config.yaml
num_hidden_layers: 21
hidden_size: 192
num_attention_heads: 3
num_key_value_heads: 1
head_dim: 64
intermediate_size: 384
vocab_size: 2048
hidden_act: "swiglu"
norm: "rmsnorm"
norm_place: "pre"
norm_eps: 1e-05
positions: "rope"
rope_theta: 3460.0
rope_fraction: 1.0
qk_norm: false
attn_scale: 0.125
bias: "qkv"
tie_word_embeddings: true
parallel_block: false
init: "normal"
init_std_qkv: 0.0766
init_std_o: 0.0
init_std_up: 0.0766
init_std_down: 0.0
optimizer: "adamw"
learning_rate: 0.00131
beta1: 0.95
beta2: 0.99
weight_decay: 0.044
lr_head: 0.00743
max_grad_norm: 2.0
warmup_steps: 313
schedule: "cos"
final_lr_fraction: 0.0
batch_tokens: [16384, 32768, 49152]
max_seq_len: 384
doc_mask: true
train_tokens: 363300000
max_steps: 12038
dataset: "wikipedia_en"
MLP neurons of a small language model. Each row is named by its layer, matrix (gate and up: input weights) and neuron, and shows model dimensions 32-159. Each number is 128 + 32 x the weight over its row's rms, rounded and kept within 0 to 255. A neuron's up and down rows have the sign that makes its largest values positive.
After each neuron's rows, "fires in" lists the words (lower case) most often at its 100 highest values on Wikipedia text that the model never trained on.

L4.gate167 [137  57  98 151  81 150 138 108 148 105 137 174  83 137 119 126 173 164 162 119 140 101  78  93 138 121 165 146 138 147 140 109  68 170 147 117 126 115 100 112 155  67 170 121 165 126 133 153  99 160 144 140 143 141 113 147 125 101 125 123  80 166 131  96  97 122 141 135 105 114 139 153  87 133 152  90 106 115 127 105 120  89 101 112 115 138  78  94 139 132  98 142 176 134  80 106 132 113  77 173 120 126  72 124 157  62  62 115 150 121 166 152 128  91 157 192  91 103 111 107 139 185 117  87 109 132 115  55]
L4.up167 [100 128 144 154 128 136 154 191 121 167 130 137 128 145 147 134 113 125 170  98  93  94  89 142 108 160 138  73  45  62 128  81  87 135 157 162 124 136  74 118 125  91 159 135 158 102  94 194 161 114 116 125 126 112 143  98 108 176 134 148 123 128 143 129 193 167  84 131 101  74 153 107 124 108 129 137 130 145 125  96 136 124  84  77 114 135 133 115 116 144 149 141 161 147  59  99 134 130 117 114 167 159 115  94 101 100 120 131 158  92  85 122 202 138 147 157 128  82 127  80 127  62 140 176 108 131 124 140]
fires in: "became", "san", "made", "become", "out"

L12.gate272 [112 167  59 101 144  95 173  80 118 171 169 100 106 134 160  87 168 132 128  88 128 135 188  94 137 149  95 153 165 116 176 176  97 161 137 135 190 142 136 122 161 161 108 145 150 123 158 120 107  62 158 193 112 182  99 135 144 155 136 160 110  97 146 118 119  90 127 125 157 154 106 144 119 210 136 135 114 117 144 150 134 129 133  83  97  99 117  89 133 156 182 133 117 101 138  86 146 145 139 141 152  71  27 161 129 143 142 114  75 112 176 132 183 174 115 146 114 123 100 103  58 171 120 143 169 110 148 134]
L12.up272 [112  80 136 100 150 100  79 138 183 106 108 132 106 161 154 110 115 119 117 138 141  83 172 170  99 131 136 105 129  99 120 163 114 119 130 142 153 127 213 147 111 150 190 120 141  80 170 141 110  76 117 156 167 145 109 129 174 130  81 155  50 141 118 150 133 138 135 131  72 212 134 167 114  74 155 147 129 101 120 101 114  86  79 121  84 118 160 163 189 180  95 128 184 160 134  94 192 116  87 102 155  94 112 106 139  87 164 168 147  88 126 165 114 145 121 153 149 166 175 115  93 138 121 110 140 155 106  60]
fires in: "after", "for", "when", "while", "therefore"

L3.gate366 [ 78 142 153 112 167 152 155 179  58  90 158 173 134 160 117 136 158 164 142  68 128 119 166 123 117 164 136 106 108 131 113 108 176 140 100 129 106 117 157 125 131 115 146 122 113 161 188  72 131 144 118  92 157 129 181 109 136 158  95 125 110  87 128 131 113 147  88 139  38  82  94  80  53 120 115 128 165  81 163 133 134 140 165 137 177 104 181 154 120 158 156 147 125 149 110 164 156  83 193 136 147 113  59 150 122 127 105 144 188 132 147 141 148 155 122 111 165 166 154 128 170 166  72 145 132 122  42 115]
L3.up366 [ 81 152  15 135 123 163 173 113 123  55 182  84  83  89 135 166 132 112 154 103 123 141 158 194 143 136  99 166 103 136 145 138 105 135 109 123  83 127 112 113 129 152 139 179 100 134 157 108 148 117 142 136 102  64  77 126 113 152 133 139 117 168 199 103 163 115 161 126 130 113 129 150 126 102 136 141 113 138 167 167 142 192 140 195 136 174 129 118 128  84 118  99 113 153  92 139 183  98 107 109 107 207 109 155 172  80 127  85 131  92 145  73  90 152 173 162 136  61 166 161 145 147 172 109 148 145  92  66]
fires in: "years", "was", "year", "self", "itself", "himself"

L5.gate288 [101 132 150 125 159 199  87 138 125 111 120 168 151  93 112  94 130 136 114 119 119  72 126 116 132  77 169 143 110 143 147 147 149 119 125 102 152 135  95 124  89  94 167 142 168 164 149 119  76 150 107 101  90 138  95 106  97 140 120  97 166 144 113 126  75 106 143 128 167  99 134 141 128 180  87 145 118 162  94 161 113 123 108 214 128  95  83 136  80 118 177 115 151 104  79 169 123 102 143 118 200 136  97 150 180 119 138 189 175 156 114  82  50 179 147 128 121 133 181 119 108 151 127 146 140  92 131 115]
L5.up288 [123 122  89 159  73  99 114 119  79  83 148 102 130 152  86 122 114 131 170 104 145 141 105 172 127 158 114 120 123 137 129 131 146  77 103 186 140 170 122 126 113 143 147 136  95 180 176 176 135  84 120 108 108 133 129 149 111 183 175 141 163 124  80 136  93 145 185  83 104 157 118 115 110 157  94 128 148 214 174 203  94 168 157 122 113 118  77 156  68 159 139  51 158 109 123 198 150 122  68  89 127 179 118 143 191 150 110 119 103  76 125 136 110 138 133 110 141 145 161 140 138 131 114 134 152 102 108 143]
fires in: "years", "number", "year", "population", "century"

L8.gate352 [ 88 130 141 115 130  93  83 147  33 120  96 179 169 128 112 134 109 171 116 104  76 105  70 111  66  95 160 153 156 154 129 102 155 199 126 158 202 137 154  67 146 160 158 140 123 160 171  81 181  52 132  91 108 185 148 131 149 107 108 174 151 116 108 146 123 142 108 104 145 138 173 132 109 144 109 114 177 131  95 117 102 124  96 139  95 149 147 107 125 141 173  36 136 153  89 169 100 137 120 177  94  81 108 130 149 151 120 125 102 148 152 135 139 170 100 155 112 124 132 179 136 201 181 133 167 168  97  58]
L8.up352 [155  86 163  68 136 134  92 118 115  95 140 145 143  80  83 105  88 115 120  76  76 119  96  54 116 106 175 135 172 117 105  99 169  92 113 176 108 140 146  82 142  98 121  77 195 122 139 110 138 103  67 104 106 148 138 117 161  77 141 135 150 100 129 126 149 107 135  62 201 161 133 153 170 128 136  79 172 149 140 170  92 123 107  84 143 150 128  74 117 160 143 142 131  83 115 148 120  99 175 172 156  76 123 138  82 179 165 143 126 119 178 122 154 142 109 140 165  85 134 116 156  94 119 137 135 147 116 100]
fires in: "the"

L17.gate84 [104 112 164  70  75 149 115 114 105 113 139 114 122 118 140 114 167 140  98 144  93 119 154 125  91 144 134 142 158 173 184 126 139 120 115 167 109  93 138 109 142 139 126  92 143  71 139 119 154 132 150  92  98 213 178 121 128  88 148 119 156  92  96 133 144 115 165 116 103  79 119 129  76 113  58  60  89  78 183 139  91 133  97 180  95  89 130 104  59 114 181 101 144 100  78  61  96 122 158 150  81 118  86 139  98 147 163 146 133 175 173 100 155 103 170 153 122 137  80  89 131 107  80 112 153 159 135 153]
L17.up84 [123 134 159 185 120 170 135 132 159  99 159 133 105 156 118 152 186 121 164 155 146 141 201 143 120  77 147 140 176 129 154 147 139 103 128 123 119  91 163 107  39 112 164 127 111 114 150 149 146 104 145 153  69 140 132 156 144 139 118 154 167 150 194  94  79  96 128  84 149 159 209 124  99 193 158  98  85 138 104 103 101 173  87 119  96 112 170  83  96 126 118 130 190 147 110  94 179 146 122 179 142  96 149 110 111 131 167 142 107 154 133 123 145 170 124 107  79 175 132  65 137 120 129 100 218 136  95  74]
fires in: "the", "elevation"

L4.gate251 [135 136 155  96 117  94  82  96 177 132  87 146 143 146 105 123 131 181  97 113  73  79 185 106 131 141 153 145 108 168 155  96 129 110 192 140 126 154 120 123 122 140  92 127  80 145 126 175 158 123 151 149 134 238  88  61 213 194 152 122 176 109  52  90 101 156 114 137 138 116 186 148 154 137 140 199 126 143 152  97 132  98 132  98 154 113 128 105  99 119 137 137  80 138 182 151  82 115 164 114  81 104 109 112 170 104  86 174 166  56 128 184 163 142 147 125  76 185 114 133 133 126 124 158  88 152 133 135]
L4.up251 [ 98 100  85  82 121 114 101 134 108 139 109 101 102 141 179 108  43  75 142  80 109 112  29 144 112  84 112 177 137 124 160 141 144 155 101  92 134 136 175  73 122 145 140  57 159 111 125 135  89 120 127 121 174 132  92  96 190 111 146  62 140 115 131 133 125 133  64 175 189 128 104 144 108 139 129 149 112 133 133  99 133  93  61  61 177 100 168 144 167 198 126 175 171 141 172 120 103 148 139 181 109 133  70 117 132 167 140 113 147 128 101  68  55 139 154 121 149 127 182 132 155  89 140 101  89  96 123  98]
fires in: "by"

L16.gate281 [ 97  84 168 136 111 158 139 170 110  43 114 142 126  79 125 151 104 159  89 151  74 118 134  94 111 104 196 115 160 134 110 112 104 118 171 126  90 155 142 130  93 110 105 126 118 141  82 173 122  97 128  97 103 124 128 153 116 109 128 161 127  65 135 130  81 131 186 151 104  73  95 144 128 124  68 156 157  73 131 126  65  95 147  50 139  73 121 120 150 134 114 103  90 171 104 135  85 128  93 160 112 112  81 146 187 118 103  84 184 125 150  98 165 149 152 123 134 129 136 164 134  61 115 144 128 103 123  80]
L16.up281 [168 118 128 177 176 132 153 110 126  96 117  98 116 176  59 177  93  77 157 107 139 136  98 130 154  49 171 130 110 125 147 103 161  99 113  84 176  83  91  38 108 168 161 107 126 144 196 154 119 162 165 152 151  97 136 113 125 114 137 135 113 146 134 114 158 127 117 117 124 171 115 138 166 146 169 111 107  98 107 144  71 174 140 136  95 144 196  94 116 186 162 134 170  59 131 169 120 174 103 137 114  71 200 144 147 161 150  66  79 143 136 104 179 130 130 124 135 188 120 103 130 154 121 116 116 129 166 113]
fires in: "the", "that", "approximately", "preceded"

L3.gate335 [155 138  88 194  92 176 141 154 118 102 108 152 134 112 137 128 118 134 141 152 104  94 143 170 168 136 169  72 154 140 121  71 112  99 118 101 171 116 129  84 125 140  94 198 151 152  98  64 120 125 174 142  94 133  93  99 138  62  89  84 141 130 166 102  83 117 140 120 113 111 114  74 123 123 147 139 169 129  91  82  99 150 122 164 137 108  69 141 137 112 134 150 180 201 172 168 167  91 158 113 117 185 127 135 160 104 118 130 104 134 130 103 101 127 179 145  75 206 136 106 178 181 121 147 122 174 111 137]
L3.up335 [154 173 115 119 136 191 103 104 131 154 156 120 172 180 128 119 116  89 152 143  94  82 154 137 166 146  86 132 148 143  88 138 134 126 165 170 147 170  94 141 175 148 116 136 130 129 173  65 111 186 144 141 150 110 186 107  84 129 161 164 133 164 168 126 199 122 122 189 136 142 139 119 135 166 118 135 112  90 106 105 175 114 213 133  79  81 152 172  87 191 173 133 145 100 159 168 145 132  95 116 143 159 114 165 159 133 160 151 105  91 127  65 112  94 174 130 164 101 147 122  99 122 113  95 122 105  71 116]
fires in: "center", "after", "building", "with", "turnout", "buildings"

L18.gate5 [141 114 144 125 147 166 139 157 127 191  91  85 100 119 167 180 121  80 140 129  69  67 215  70 149 105 126 154 106 159 118 132 119 114 136  46 147 120 141 148 116 143 219 174 101 122 101  90  89 185  85 172 136  55  65 163 109 101 107  99 114  87 120 100  66 151 135 119  93 104 117 152 123  98 123 111 139 107 162 118 140 128  85 143 142 140 119 141 109 205 126 134 106 139 137  70 115 105 115 117  95 123 132  50  85 158 108 111 147  72  85 138 155 103  82 125 146 167  81 116 142 112 115 114 124 101 138  66]
L18.up5 [108  82  81 103 114 107 183 147 151  86 126 154 132 194  99  72 142 101  93 139 121 137 168 211 136 142 101 173 110 137 141 110 108 138 111 141  55 138 145 127 138 183 171 134 130  65  93  91 191 130  83 191 107 153 114 131 181 146 133 146  92 136 174 126 142 102 164  97 160 103 143 133  87 165 139  66 121 146  88 154 113  92 186  72 116 183 120 186  84 134 111 157 123  91  94 156 138 136 163 120 141 111 110 158 138 143 142  69 127 158 118 112 140  95 107 136  95 107 136 105  58 122 164 148  96  63 140 100]
fires in: "was", "is", "became", "served", "as"

L3.gate46 [126 173 126 122 127 172 171 117 122 101  77 119 115 166 111 110 117 151 163 149 113  95 121 123  89 123 150 156 160 145 132 110 140 127 135 141 146 117 121  76 155  73 167 121 109 185  85 111 129  77 128 132 154 143 112 110  77  97 111 138  66 183  92 156 149 101 129 136 121 139 179 180 115  73  70 140 118 133 146  55 111 114  89 108 110 121 161 139 143 132 178 141 104 144 154 137 137  78 164 114 134 150  75 145 155 126 157 141 147  92 149  88 166 139 124 197 140 133 135  62 105 166 133 139 119 179 154 143]
L3.up46 [102 200 111  74 131 138 133  97  72 134 161  98 129 111 115 155 124 101 151 115  81 134  81 158 167 108 143 134 211 108 115 163 100 178 108 161 155 110  92 106 125 152 131 146 188 127 140  87  63 169 100 114 134 166 137  96 127  73 185 162 174 141 124 160 192 137 105 117 132 152 106  57 118 105 177  91 211 174 107 112 161 103 135 194 121 105 102  99 145 120 135 118 111 123 140 213 145 189 143  84 126 174 148 137 137 123 154 200 137 106  79  62 128 167 155 143 142 185 108 130 133 132 116 130  82 117 138 153]
fires in: "with", "within"

L3.gate339 [128 155 163 166 113 149  96 145  86  81 127  72 152 110 155 126 185 140 154 170  98 113  84 146  96 157 128  75 152 130 167 156 150 141 159 112 172 153 124 119  91 136 176 154 104 194 146 188 104 122 114 108 130 116 156 126 166 166 122 150 125  74 150 163 106 140  95 121 109 105  91 106  86 133 151 132 148 114 157 107 126 153 134 188 159 134 137 139  80 122 188 110 167 132  84 126 135 141 138 122 119 130 152 137 135 152 227 118 157 118 150 191  94 169 130 126 196  88  97 113 137 140  97  95 146  93  78 136]
L3.up339 [170 122 188  89 145 125  90 122 142 132 110 123 130 151  92  83 126 104 144 167 131 166 139 169 123 170 115  95 106 121 177 124 124 102 108 122  76 174 136 103 147 127 105 113  96 151 108 180 123 109 150 136 130 190 126 111 132 200  98 130 134 183 114 110 178 119 148 170 146 111  92 165 133 132 107 176  91 134 139 188 187  98 148  70 135  99 140 161 125 171 137 124 153 180 119 174 102 122 180 132 119 165 161 117 115 141 135 195 147 129 131 132  80 122  73 142 102 156 119 130 117 181 146  48  64 114 133 188]
fires in: "by", "was", "were"

L4.gate309 [ 92 106 144 146  23 144 179 161 146 139  83 149 144 138 136 136 117 155 109 147 102 108 136  85 133  83 155 168  95 189 150 118  86 115 149  79 120 163 141 129 107 163 139 128 142 125 131 108 127 135 111 120  87 178 109  84  98 147 123 109 136 104 163  86 120  99 146 118 136 116 162  98  77 121 193  68 109  95 137 116 164 112 140  36  83 144 114  62 110 169 128  56 114 143 154  88 105 106 136 102 130 137 105 110 140 138 103  90 191 187 149 132 180 142 137 181 107 108 163 162  99 178 170 111 169 102 145 141]
L4.up309 [113 124 169  60 120 125 142  78 149  89 105 157 142 196 153 126 155 147 150 109  77 168 143 149 116  70  87  99 115 106 139 130 222 135 144 156  57 163 190 119 126  96 133  72 148 105 113 114 118 157 128 100 126 135 131  89 153 113 126 103 164 103 123 183 134 123  90  93 163  30 125  97  92 117 170 134 113 102 137 117 132  88 120  30 159 130 111 151 133 187 133 116 119  78 124 194 156  97 135 128 198  75 148  88 140 118 107 228 131 138  81  73 100 161 154 153 145 141 163  81 114 118 133 180 121 123  84 140]
fires in: "known", "most", "became", "named", "registered", "become"

L11.gate58 [127  90 159 147 122  76  59 130 122 118 126  69 106 159 125 155 136  89 137 144 104  98 107 134 150 106 172 104 116 117 170 174 124  98 144 137 173 129 140 112 162 145 137 212 125 192 106 183 117  79 153 178 129 169 139 139  92 120  94 107 170 101 150 148 104 157 130 116  98 119  67  77  66 118 136 169 108 131 144 102 111 135 136 147 152  93  57  90 171 160 114 117 127 128 144 227 196  78 121 132  89 132 168  87 179  73 128 133 107 143 155 185 143 107 153 183  42 157 122 102 132 112 160 108 121 115 139 142]
L11.up58 [158 118  41 133 110  78 128 150  95 135 124 107 129 150 126 110 146 110 111 102  99 154 120 152 112 137 171 101 125 120 126 132 105 120 104 112 149 111 126 132  94 108 132 190  94  88 136 168 138 139 144 194 176 127 137 180 166 107 133 139  96 141 175 124 155 188  45 107 112 127 174 130  85 100 170 173 111 119 112 138 162  40  95 164 148  96 154 162 161  76  69 157 166 153 103 185 191 141  91 123  42 129 196 126 159  84 162  87 185  97 170  82 127 103 121 162  94 113  97 118 187 161 100  88 118 130 177 113]
fires in: "between", "born", "stops", "by", "via", "class"

L3.gate120 [113 126  74 132  86  79  62 129 119 133 103  96 165 145 126 176 125 168 134 107 159 143 107 134  99 117 124 116 120 145 161 134 141 118 144 113 104 163 201  91 127 104 127 151 137 150 136 195 151 122 169 154 114 104  90  82 172 135 137 109 141 116 168 176 102 141 121 165 136  96 110 158 146 155 133 157 169 150  94 134 119 160 123 112 122 126 139 101 110 120 186 152 148 164 153 151  72  93 150 192 150 119 193 143 139  94 153 122 149 140 128 116 148 132 147 137 149 126 111 115 123  59 111 137  95  78 155 132]
L3.up120 [156 133 152 119 129 125  99  71 134  91 147  95  93 170  52 130  83 139 156 134  88 143 120 131  93  62  63 120 157 156 151 113 148 113 108 117 173 120  97 142  90  75  79 128 126 125  82 114 149  62 159 136 168 133 120  80 181 133 167 129  99 127  77 126 161 109  29 120 132 158 114 138 108  82 133 137 138 142 105 112 180 116 156  79 139 130 166 147 132 130 147  98 160 185 113 175  77 141 112 138 129 107 104 150 127 131 106 137 215 128 194 164 165 154 153 109 158  90 131 115 168 124 118 125 144 100  96 123]
fires in: "by"

L2.gate354 [ 74 101 122 139  97 120 123 132 211 123 117  45 163 148  87 120 110 112  86  96  70  96 141 185 129 122 129 110 188 133 125 115 118 101 204 121 137 134  99  85 105 136 132 180 170 126 110 162 135 138 114 174 101 109 119 156 104 117  90  77  62 155 132 125  80 137  83 132  80  86 116 103 118 150 105 107  96  83 172  66 123 130 128 154 146  98 150  51 167 121 114 112 100 135 127 149 138 117 121 115 145 115 149  81 109 129 130 139 116 198 141  98 114 161 181 129 116 110 146 108 118 126 101 144 126 101 127 108]
L2.up354 [136  95 212 101 114  96 112 108 136 113 146 123 158 142  94 147 114 105 176 167  83  81  66 155 143 125 121 105 119 132 150 126 109  97 154  98 140 144 175 108  33 167 169 100  76 157 123 137 132 102 104  51 135 102 194 122 159 169 112 156 148 159  87 146 173 123 130 158 125 132 131 113 128  96 100 176 148 146 106 117 126  64  93  99 142 118 165 151 176 142 118 115 114 131 220 135  56 170  98 111 117 119 104 134 114 135 153 154 115 129  94 138  82 122  84 103 109 135 139 138 222 134 114 119  85 147 105  88]
fires in: "as", "by"

L13.gate262 [105 199 137 111 131 121 143 154 126 136 112 141 154 104 176  98  86 146 132  98 141  86 154 124 152  83 137 147 102 162 163  99  85 201 131 156 151 150 184 141 153 105  71 163 129 169 118 126  63 158 101 157 117 186 190 117 145 113 129 162 177 109 130  60 134 134 188  99  86  85  92 108 122 150 127  72 182 154 107  66  97 125 144 161 124 164 113 111 133 115 119 121 136 122  98 110 146 150 141  85 130 119  93 110 156 142 202  94 134 154 155 237 120 135 105  57  99 187 173 170 176 151 113 137 148 135 146  79]
L13.up262 [153 161 108 157 191 109 124 147 161  73  98 154 198 160 191  95 134 145 133 101 164 115 153  74  85 120 123 140  93 113 144  92 156 172 164 214  98 127 106  76 117  52  61  59 147  94 139 124  79 119 123 123 151 163 175 165 118 182 160  74 142 117 117 114 132 167  77 130 122 123  74  88 186 135 133  62 155 187 102 132 145 133 122 148 148 133 106  97 147  97 138 137 137 157 161  81 122 157 169 123 106 144 110 156 161 134 150 127 121  76 119 134 142 141  68 141  99 132 176 130 116  75 134 134 131 111 125 144]
fires in: "she", "wife", "sheet", "who"

L5.gate27 [112 156  92 152 149 131 146 129  63 114 163 137 102  87 109 191 160 142 132  62 143  99 160  48 127  97  82  98 125 116 102 133 175 141 209 114  87 128 126  60  81 137 147 121 136 105 159 121 139 184 124 145 151 119 117 125 104 141 108 222 176 153 136 148  96 113 188 117  95 138 134 125  45 107 188 128 147 164 137 118 149 147 174 178 150 129 125 150 128 161  77 122  94 127  41 140 115 115 134 147 125  87 116 163 138 141 103 141 186  82 147 111 129 116 126 122 137 124 148 178 146 182  59  95 139 129  67  72]
L5.up27 [104  52 101 141 205 138 151 117 152  99 121 112 131  83  58 136 231 110 150 127 133 101 115 135 111 181  95 112  90 132 197 104 143 139  61 128 127  66 127 103  75 138 101  84  81 173 172 141 148 183  70 114 121 117 135 132 109 190 151 126 129  94 171 134 111 144 129  78  64  69 130 101 148 107  81 117 144 148 137 149 108 111 123 151  84 155 138 181  82 121 135  88 156 131 119 128 212  91 128 171 132 122 143 189 124  91 100  98 159 134 118 133 174 110 178 135  74  73 130 129 144 138  80  94 139 103  85 126]
fires in: "years", "year", "self", "himself"

L3.gate269 [ 97  78 105 133 139 169 109 106  85 127 103 124 141 138 131  56 146 149  95 150 143  98 100 116 108  77 169 180 143 188 161 106 166 140 112  88 100 156 144 113 160 118 156 128 120 156 118 141 125  91 163 167  78 164 147  67 134 104  57  62 185 152  84  44  73 130 123 143 114 101  67 134 189 122  83 136 116 147 156 136 116 145  70 108 136  99 182 117 126 137 145 196 142 141 130 158 101  69 148 111 173 124 137 141 137 106 102 102 195 130 165 116 182 112  78 101 138 158 145 136  97 199 111 150 129 164 138  40]
L3.up269 [155 146  61 125 156 148 160  64 146 105 131  73 115 155 123  88 101 141  82  90 182 191  72 136  96 138 162 134 117  95 121 102 117 182 137 108 100 117  54 141 210 125 190 113 108 171 142 166  90 134 132 115 100 138 129 143 176 170 122 186 152 151 104  85 103  71  68 125  95 130 113 117 168 145 171 138 146  93 188  92 146 169 126 102 132  95 111 102 108  87 161  88  87 144 113 143 148 134 137 151 116 167 146 105 100 130 100 149  79 117 110  99 129 123 126 105  61 171 133 176 146 162 114  99 129  89 144 116]
fires in: "year", "number", "list", "week", "vote", "result"

L3.gate201 [125 180 139 156 148  94  78 113  88 102 133 156 193 100  71 133 143 182 108  68 170 170 166  95 108 166 130 145  61 149  92 151 123 154 147 138 124 159 153 147 171 118 114 220 133 173  84 148 128 128 119 116  88 213 203 126 199 171 148 156 102 139 114 121  87 186 134 127 137  93 114  92  84 175 132 122 132 145  71 161  90 132 106 109 150 115 128  38 178 126 106 100 116 162 141 165 130 147 108 128 107 134 172 135 149  51 120 165 160 133 156 153 101 107 110 171 148 108 141 119 144  97 117 158 130  88 111  89]
L3.up201 [114 140 171 129 130 116  73 150 175 101  95 135 144 138 147  74  52 117  99 135 168 179 133 196 117  64  97 176 119 128 105 129  74  93 113 141  81 143 135 136 182  74 164 147 124 133 132  81 101 101 104 149 144  96 109 112 128 163 154 129 153 155 126 133 164 156 186  98 140  98  98 150  97 157 113 176  82  80 105  76 160  61 183 118 141 147 101 156 122 106 124 126 175 166 126 146 144 166 109 141 144 128 130 170 162 150 126 100 116 139 122 142  98 133  68 177  87  78 163  70 161 113 109 114 175 109  29  81]
fires in: "of"

L4.gate41 [ 88 163 144 103 126 116  99  78 129 124 136 147 175 159 173 129 132 117  87 108 161 171 197 141 123 122 109 123 181 164 128  75 133 162 165 153 143 136 169 154 151 144  69 130  98 114 133 106 103 137 171  93  70 203 182 131 136 200 176 163 146  96 126  70 162  87 164 129 142  97 138 161 154 156 114 101 144 141 134 139 170 148 139 148 107 135 120 156 144 127  72 149  92 111 168 156 119 143 130 197 158 101 140 145 150 123 172 122  81  95 139 111  85 134 184 126 101 103 157 102 170 129  54 145 115 136  52 101]
L4.up41 [122  87 144 100 162 114 145 129  98 137 109 137 177 176 103 148  95 105 142 130 177 156 132 160  90  46 137 103  96 125 159  99  78  63 158 105 113 117 156 147  74 194 134 156 143 119 131 140 110 133 164 135 108 182 152 113 121 112 108 196 100 106 109 128 131 129 118 147  91 151  92  74 102 139  34 155  60 101  98 113 175 101 123 124 128 140 136 138 119 105 138 147 101 147  99  63 135 174  91 179 131 127  68 121 124  57 165 164  77 168 134 168 165 135 128 138 129 131 143 177 170 100 109  97 148 149 138 148]
fires in: "after", "until", "before"

L16.gate184 [ 72 154 158  90 137 151 137  74  85 145 127 160 141 174 115 110 120 152 144  95 145  83 135 135 115  51 127  78 134 154 164 110 161  98 157 165 160  91 116  76 137 137 160 139  94 170 121 168 134 102 127 216  64 144 114  51 117 164 132 116  91 140 130  94 118 133 117  91  90 132 108 146 140 115 152 101 176  83 116 145 113 116 113 149 159 121 114 156  62 201 183 173 126 124  84 137 151  74 117 215 135  99 144 169 104 160 131 154 119 105 125 177 146 165 112  94 124 167  87 110  96 140 135  82 124 198  93 104]
L16.up184 [162  98 152 102 111 113 102  66 112  73 112 114 172  96 117 140 136 172 161  83  71  99 168  66 129 101  87 126 131 121 121 154 155  90 122 131 102 160 154 104 109 129 128 136 143  90 195 144 150  87 140 110 163 142 119 197 118 121  82  66 174  84 136 173  66 105 117 147 152 119 110 151  95 130 136 153 142 148 170 109  99  95  90 116 170 165 117 165 134 102 162 136 140 124 190 167 100 169 150 108 158 154 111 119 121 143 160 129 120  91 170 147 167 129  75 139  62 150 158  81 106 158 121 108 180  93 148 158]
fires in: "during", "of", "the", "despite", "throughout", "to"

L5.gate219 [107 143 125 160 123 157 163 123 149 114 105 114 140 141 146 142 135 147  94 127 132  88  92 112 105 108 109  96 240 184 184 121 144 110 169 140 161 101  87 128 145 123 125 140 164 153  69 216 123 137 175 164 104 173 110  91 146 146 134 192 179 107 139 103 141 178 127 215 123  99  76 173  74 162  99 144  94 169 119 132  59 153 142 143 135  91 138 122  95 154 121 141 185  91 150 103 114 122 128 181 124 125 130 191 166 190 147 119 129 123 157 171 107 118 151 124 158 128  84  72 198  79 178 154 118 121 120 146]
L5.up219 [133 110  93 129 129 172 100 171  67 144 166 124 123  97  99 130 134  57  83 158 148 135 102 157 164 107 142 118 159 118  99  82 132 117 119 106 119 124 127 163 145  53 132 140 164 102 131 173 133 116 110 179 105 156 182 147 136 167 146 111 147 195 146 119 187 125  97  81 120 136  99 197 152 163  78  44  88 117  80 141 145 101 146 110  94 155 134  90 177  94 120 105 113 128 130 138 113 179 117 160 131  52  88 179 121 109  96 132 154  74 224 129 137 136 117 120 127 136 137 119 142 107 118 182 133  84 155  55]
fires in: "of", "by", "class", "classification"

L2.gate332 [ 83 129 129  83 156 119 190  94  82 146 108 135  81 117 114 130 114  85  78 143  99 124 118 104 139 189 145 103 157 168 153 163 104 163 138 174 178 136 162 114 158 163 172 200 149 120 163 176 127 101 111 124 148  99 161  81 141 159  95 109 114 199 128  95 110 111 117 131  57 100 111 145 136 112 147 130 154 149 125 174 192 119 119 103  93  80 109  55 138 168 138 157  84  84 116 110 122  87 145 138 107 150 141 127 157 135 140  91 159 114 170 117 130 145  95  96 104 176  85  95 165 189 110 147 151 158 112  86]
L2.up332 [141  44  92 163 120 170 132 119 129  86 144 118 201 138 112 139 195 152 114 141 151 101 165 159 114 142 202 139 101 122 114 162  99 159 152  55  69 101 138 118  24 144 166 155 107 151  72 162 132 121 121 143 106 186  82  77 141 135 109  74 148 149 123 137 109 119 132 110 141 166 141 102 133 175  95  93 140 146 106 118 156  99 129 111 153 109 126 137 115  95 122 175 167 172 110 114 107 104 116 162  98 126 112 186 104 146 127 111 122 138 134 173 137 178  92 124 131 127 117 117 164 116 122 112 139  86 163 123]
fires in: "as", "at", "sold", "served", "soldiers"

L17.gate40 [ 88  45 115 114 118 168  81 112 115 160 125 176 158 126 164 122  92 108 122 171 124 143 133 136 116 132  95 172 177 199 177 154 139 148 179 190 173 169 132 131 125 125 124 112  74 170 107 147 126 129 105 117 167 196 159  79 131 111 156 121 172 104  83 141 112 110 143  81 103 146  65 150 140  96 114  71 122 142 151 112  93 197 155  73 142  65  83 112 166 202 171 167 101 153  76 109 121  64 116 217 122 127 140 141 178 157 156 109  93 160 187 122  71 167 135 140 168 111 148 148 148 113 107 145  95 149 134 129]
L17.up40 [126 103 125  85 147 174 126 129 121 109  47  64 176 146 118 126  96  87 111 113 122 153 106 132 171 120  84  92 134 149 138 105 161 165 154 165 148  92 128 124 155 147  53  90  75 117 218 128 124 139 155 125 187 168 168  93 130  86 122 121 181 154  79 130  90 117 114 121 133 161 120  91 157 100 158 151 168 123 163  83 129  97  78 116 159  72 157 149 163 119 149 156 137 118 163 128 148 116 104 104 146  99 137 117 151 115 164 137 116 123 118 154 112 205 117 165 125 125 138  70 150  85 148 114 116 110 158  82]
fires in: "the", "and", "in", "of"